python train.py --norm_eps=1e-05 --tie_word_embeddings=true --parallel_block=true --init="normal" --init_std_down=0.0 --learning_rate=0.00652 --final_lr_fraction=0.0 --doc_mask=true
MLP neurons of a small language model. Each row is named by its layer, matrix (up: input weights) and neuron, and shows model dimensions 96-191. Each number is 200 + 40 x the weight over its row's rms, rounded and kept within 0 to 999.
After each neuron's rows, "fires on" lists the tokens most often at its 100 highest values on Wikipedia text that the model never trained on; "fires after" lists the tokens most often just before its 100 highest values on Wikipedia text that the model never trained on. A number after a token or word is its count.

L7.up64,189,205,266,160,224,174,155,195,144,166,147,198,218,174,196,173,274,199,246,186,122,187,156,142,176,145,159,220,191,209,250,209,206,195,182,206,210,253,217,186,179,229,247,185,203,187,205,160,160,207,222,139,185,137,287,161,193,178,164,200,162,106,242,234,214,219,174,213,144,143,225,192,223,170,137,241,297,191,126,166,182,227,221,155,171,269,168,185,196,220,160,161,198,177,210,196
fires on: " " 40, " |" 9, "ar" 5, "l" 5
fires after: " |" 41, " h" 11, " " 8, "0" 7, " high" 5

L4.up323,211,292,208,198,243,271,275,180,185,289,237,183,168,247,208,247,181,192,171,171,255,235,179,226,227,146,229,170,166,208,242,177,212,214,187,202,141,201,154,228,185,193,179,216,233,193,169,258,232,224,177,184,162,222,95,205,270,154,225,222,282,207,168,204,197,279,137,212,245,198,221,161,182,164,175,205,203,181,201,198,257,253,274,159,231,169,220,167,185,182,220,224,195,164,306,235
fires on: "2" 14, "1" 13, "9" 9, "3" 9, "4" 9, " August" 8
fires after: "3" 12, "8" 12, "2" 12, "0" 11, "5" 10, "9" 5

L3.up202,202,112,246,204,248,113,171,173,222,188,214,157,175,191,226,229,200,188,214,129,178,294,235,179,147,160,235,245,186,158,192,167,250,192,188,233,161,117,238,170,171,121,226,221,217,185,152,241,180,201,210,183,138,212,124,169,214,197,193,217,256,145,184,253,137,211,144,177,167,161,216,220,130,194,139,232,244,287,220,205,234,201,251,236,241,190,198,232,172,184,270,185,213,200,205,262
fires on: "0" 40, "5" 10, "2" 10, "n" 8
fires after: "," 30, "0" 21, " ." 11, "5" 6, "2" 6, "7" 6

L3.up693,221,236,235,155,182,179,195,199,219,177,229,261,227,257,199,146,198,214,191,219,178,183,249,146,234,242,190,182,143,216,240,147,175,257,210,192,199,243,147,304,236,187,171,258,262,157,191,212,186,269,234,165,114,226,279,207,220,157,132,184,211,191,249,198,202,201,193,155,233,124,139,191,232,139,268,188,168,286,246,248,196,167,158,210,181,159,282,197,164,193,220,188,204,175,231,160
fires on: "3" 96
fires after: " " 26, "2" 21, "9" 10, "0" 7, "7" 7, "\n" 5

L9.up155,189,226,194,190,229,165,318,256,291,175,176,208,213,165,136,227,211,188,203,225,125,158,199,136,160,198,173,221,200,138,202,245,216,215,236,243,211,265,272,299,111,191,209,197,223,184,197,188,197,166,199,182,251,165,198,214,179,160,170,276,186,208,241,191,199,225,249,203,233,209,202,303,223,224,211,155,245,154,224,193,233,238,232,228,182,226,166,224,170,130,207,253,210,239,300,223
fires on: "7" 15, "4" 13, "5" 11, "3" 6, "8" 6, "2" 5
fires after: "1" 24, "0" 15, "2" 11, " this" 6, "9" 5, "4" 5

L4.up428,231,177,165,163,134,173,237,186,99,182,237,127,270,197,226,195,235,198,196,218,178,298,217,241,224,187,193,225,198,201,196,259,175,166,188,226,243,148,170,240,246,209,228,208,236,223,161,208,241,206,182,221,221,177,224,166,195,241,240,208,242,181,177,228,175,206,214,240,237,171,222,202,173,202,186,144,224,258,279,199,191,252,173,202,159,224,120,146,229,193,212,258,177,222,235,237
fires on: "9" 22, "1" 19, "4" 15, "8" 14, "5" 11, "7" 10
fires after: "." 62, "-" 8, "6" 5, " ." 5, "4" 4

L7.up329,143,218,226,214,238,161,213,238,171,213,210,239,280,174,206,233,209,197,216,201,200,209,235,246,173,107,220,267,181,219,151,236,169,171,247,239,168,196,129,225,221,213,193,134,198,191,156,167,186,225,184,227,187,242,216,145,125,229,207,120,173,199,205,133,189,194,189,258,218,165,170,144,153,188,167,171,162,185,252,245,193,202,126,163,166,255,210,150,245,168,245,122,157,216,256,200
fires on: "1" 15, " c" 14, "8" 10, "6" 10, "7" 7
fires after: "4" 16, "2" 11, "6" 10, "9" 10, "1" 9, "5" 6

L9.up849,249,161,103,199,186,110,149,146,199,225,162,212,201,119,196,217,165,224,203,250,169,336,146,259,189,178,219,190,164,224,190,172,219,205,242,168,199,278,203,204,215,195,183,204,158,265,192,201,130,173,166,163,171,165,257,222,151,204,126,198,204,144,146,257,229,205,165,191,200,178,191,168,197,209,212,202,233,261,223,191,180,185,238,176,156,198,192,220,226,212,197,223,188,208,190,185
fires on: "–" 26, "." 18, " " 14, "-" 7, "8" 6, ":" 5
fires after: "1" 26, "0" 16, ";" 11, "2" 8, "3" 7, " |" 6

L9.up695,251,263,179,210,241,188,131,190,192,123,202,240,196,271,241,194,186,161,178,203,182,207,246,162,223,176,214,171,259,145,205,191,167,217,177,215,319,275,129,202,227,177,193,150,249,143,188,134,148,246,170,244,132,265,225,177,185,225,205,123,226,207,214,126,210,215,234,192,207,227,93,169,167,189,219,170,155,229,206,201,281,214,134,278,216,148,195,128,207,104,194,193,244,254,125,107
fires on: "0" 35, "1" 16, "6" 8, "9" 6, " " 5, "7" 5
fires after: "2" 25, "0" 16, "9" 16, " " 12, "," 4, "1" 4

L3.up1195,244,192,263,163,162,199,211,162,244,236,207,179,161,214,268,210,301,161,294,176,232,290,234,196,197,231,174,147,153,178,163,232,249,105,248,170,129,111,197,177,173,159,242,202,242,262,145,225,235,283,231,134,178,229,155,187,229,209,248,156,275,132,201,225,238,181,226,165,159,199,139,169,172,192,163,206,255,198,246,249,216,231,231,155,142,254,203,242,217,226,253,267,250,185,213,236
fires on: "0" 54, "2" 12, "5" 8, "1" 7, "7" 5, "4" 4
fires after: "," 34, "0" 32, "5" 7, "1" 6

L9.up1018,147,268,228,214,140,214,201,189,249,173,158,225,224,215,201,137,181,205,233,170,202,188,188,265,204,234,94,226,294,294,243,173,177,164,156,131,151,255,207,222,212,246,215,207,219,194,217,160,189,200,167,211,190,252,211,163,214,194,205,191,194,223,167,220,266,124,127,201,284,135,175,189,236,157,255,195,162,129,207,225,211,180,179,177,193,168,169,250,216,231,221,197,194,202,175,222
fires on: " |" 56, "3" 10, " in" 4, "4" 4
fires after: " " 26, "2" 14, "4" 8, "5" 5, "0" 4, "1" 4

L7.up598,233,241,191,242,177,184,173,212,114,213,247,177,160,227,244,201,265,152,179,129,234,218,244,151,222,206,254,253,147,185,192,245,226,227,187,128,189,181,198,318,166,154,197,202,238,178,258,241,237,209,203,252,257,249,218,184,165,241,239,176,174,238,298,227,220,216,287,201,273,162,157,181,160,154,238,210,219,151,143,180,217,146,179,180,213,193,185,148,178,157,208,235,241,342,139,164
fires on: "0" 20, "8" 15, "3" 11, "1" 8, "4" 7, "2" 7
fires after: "9" 29, "8" 21, "0" 10, "1" 8, "5" 7

L9.up192,178,233,138,224,149,157,169,212,203,156,187,132,185,178,231,146,251,176,181,248,250,206,129,235,134,178,189,260,235,244,167,170,176,212,216,165,215,209,108,249,175,307,262,211,262,203,227,118,160,166,268,239,152,170,150,173,163,203,165,208,190,109,127,197,133,259,204,260,182,165,164,136,233,166,228,202,227,149,182,134,176,158,266,178,210,239,215,182,219,185,198,188,260,184,183,214
fires on: "0" 27, "2" 16, " " 14, "6" 9, "4" 8, "8" 8
fires after: "9" 43, "0" 17, " " 13

L9.up437,161,195,238,221,233,205,182,263,191,190,146,227,227,237,174,179,106,233,141,167,181,244,216,297,215,139,248,253,132,192,206,181,194,260,198,145,199,173,267,232,204,248,173,244,273,189,241,232,219,169,207,163,246,189,192,223,259,190,160,189,242,166,154,192,276,206,178,207,267,236,236,151,220,178,213,236,138,233,187,165,255,247,285,168,251,272,265,179,256,185,228,255,226,127,224,259
fires on: "1" 82, " f" 5
fires after: " " 47, " (" 33

L9.up159,185,214,189,302,163,168,197,166,146,268,214,194,210,133,112,175,214,174,193,201,212,293,173,161,234,120,214,188,263,173,214,283,228,209,234,241,173,168,212,235,213,177,199,241,172,266,201,176,275,205,138,197,79,179,175,180,232,253,193,193,189,218,227,229,256,233,177,175,253,281,260,248,147,273,174,207,211,194,254,155,226,210,244,175,234,159,210,189,185,200,231,245,235,230,173,218
fires on: " |" 32, "1" 24, ";" 19, "2" 8, " |\n" 4, " " 4
fires after: " " 31, "1" 15, "0" 10, "2" 9, "4" 9, " |" 6

L4.up1261,261,192,271,268,221,233,226,157,137,198,273,132,196,148,283,92,148,253,257,128,217,179,271,179,171,198,171,181,193,195,249,189,179,287,168,255,186,165,173,222,238,257,242,192,106,175,145,234,207,201,171,180,226,184,239,206,228,215,250,158,196,236,194,293,191,222,156,133,190,159,224,177,257,265,212,152,275,144,171,181,229,174,200,158,203,274,261,230,195,186,194,251,218,201,119,212
fires on: "ce" 14, "born" 11, "g" 9, "ig" 6, "″N" 6, "orn" 5
fires after: "\\" 20, " (" 15, " v" 6, "B" 5, " Av" 4

L7.up141,204,241,262,239,203,179,257,178,245,237,196,231,151,277,157,213,220,227,266,170,254,233,275,192,237,217,235,169,207,192,202,182,255,175,261,143,152,179,178,225,193,246,195,142,250,235,202,223,184,236,226,240,221,216,196,161,193,233,174,153,153,212,202,153,179,142,150,265,199,148,212,266,190,172,208,158,257,200,208,263,228,216,165,127,192,159,188,139,218,260,257,203,254,222,219,211
fires on: "0" 28, "." 25, "," 8, "9" 4, "7" 4
fires after: "," 22, "0" 16, "6" 7, "5" 7, "2" 6, "1" 6

L4.up1252,211,161,195,207,219,178,259,182,191,140,204,244,149,260,225,202,212,143,186,215,202,171,224,204,156,166,264,164,170,249,246,174,250,239,166,235,190,180,212,134,232,210,181,183,217,210,230,158,137,121,203,224,126,204,281,174,237,173,221,172,262,205,203,188,183,207,153,237,146,162,228,143,222,262,185,166,212,204,150,183,282,173,226,128,212,238,200,156,178,208,170,200,174,207,238,158
fires on: "==" 45, "1" 13, "ox" 7
fires after: ".\n\n" 32, " " 10, " F" 8, " h" 6, "\n\n" 5

L9.up1055,199,193,166,164,223,216,134,233,150,198,131,194,194,141,181,246,217,235,140,215,208,211,260,123,191,183,277,199,182,246,204,199,207,175,212,158,304,252,280,253,247,172,295,203,194,154,236,183,156,266,216,154,246,243,136,178,222,163,191,245,264,220,191,145,224,280,221,192,297,183,92,209,163,256,161,197,279,222,214,172,195,191,234,248,166,240,230,188,226,161,264,222,190,244,221,161
fires on: " " 26, "0" 21, "°" 12, "2" 11, "5" 7, " sp" 5
fires after: "," 30, "0" 17, "9" 6, " W" 5, "hed" 4, " a" 4

L4.up909,172,200,252,199,221,208,178,102,195,219,154,138,236,210,199,218,228,246,244,156,139,205,258,145,142,225,188,180,186,113,108,185,195,198,160,172,232,162,205,151,223,218,206,157,127,238,166,238,148,246,221,246,156,257,176,221,293,271,188,149,142,215,194,168,170,188,161,201,254,246,247,181,174,203,154,208,237,218,217,195,251,260,195,189,177,268,146,222,215,161,181,244,178,231,234,211
fires on: "." 18, "2" 16, "4" 14, "0" 14, "7" 12, "5" 10
fires after: "5" 18, "4" 12, "2" 11, "7" 11

L9.up477,258,232,181,248,220,207,216,174,197,331,296,119,141,202,223,236,241,215,171,152,181,199,233,178,167,248,166,180,112,196,152,218,195,275,170,204,202,120,219,177,220,183,151,163,166,171,248,198,234,184,155,189,189,205,210,192,305,243,214,181,159,146,233,237,181,233,242,176,177,158,212,160,219,226,127,160,278,225,205,187,253,200,194,191,213,216,170,183,184,107,170,225,217,240,221,167
fires on: "2" 98
fires after: " " 90, " (" 7

L9.up619,174,224,218,184,228,225,195,205,242,225,171,161,193,191,221,203,274,115,236,151,242,202,260,213,170,177,167,175,166,189,238,176,121,246,181,173,206,169,247,197,214,223,156,190,185,174,239,232,285,254,181,123,236,255,206,165,182,161,203,192,182,203,268,184,208,239,208,157,229,202,241,218,150,156,182,189,224,231,232,191,178,291,242,154,170,183,174,208,174,222,270,192,144,236,200,215
fires on: "," 46, " |" 23, "." 22
fires after: "2" 18, "0" 16, "1" 14, "8" 13, "5" 11

L9.up307,210,216,164,199,158,222,257,220,103,229,214,184,128,271,233,226,190,248,200,208,224,210,231,218,228,162,225,173,161,215,203,213,157,231,165,214,90,297,174,231,161,194,162,232,274,141,198,213,124,143,191,130,249,243,197,226,346,189,211,258,248,232,185,154,246,197,175,158,241,243,200,110,216,226,222,204,213,209,225,166,182,219,210,172,203,237,214,200,201,129,290,227,179,211,198,254
fires on: "1" 100
fires after: " " 74, " (" 13, "–" 11

L7.up952,168,183,172,168,218,235,203,200,199,152,209,251,151,174,229,190,174,190,207,189,182,272,221,175,141,214,278,243,74,240,165,232,170,261,227,147,203,203,192,214,221,199,223,209,227,265,195,164,250,171,177,151,174,202,213,170,273,150,193,255,232,208,326,167,248,256,192,100,261,168,149,183,233,191,197,303,204,204,229,246,190,210,206,105,161,203,229,190,223,225,215,178,251,216,189,178
fires on: "0" 52, " " 33, "2" 6, "at" 5
fires after: "2" 52, "," 17, " " 6, " Cro" 4, " August" 4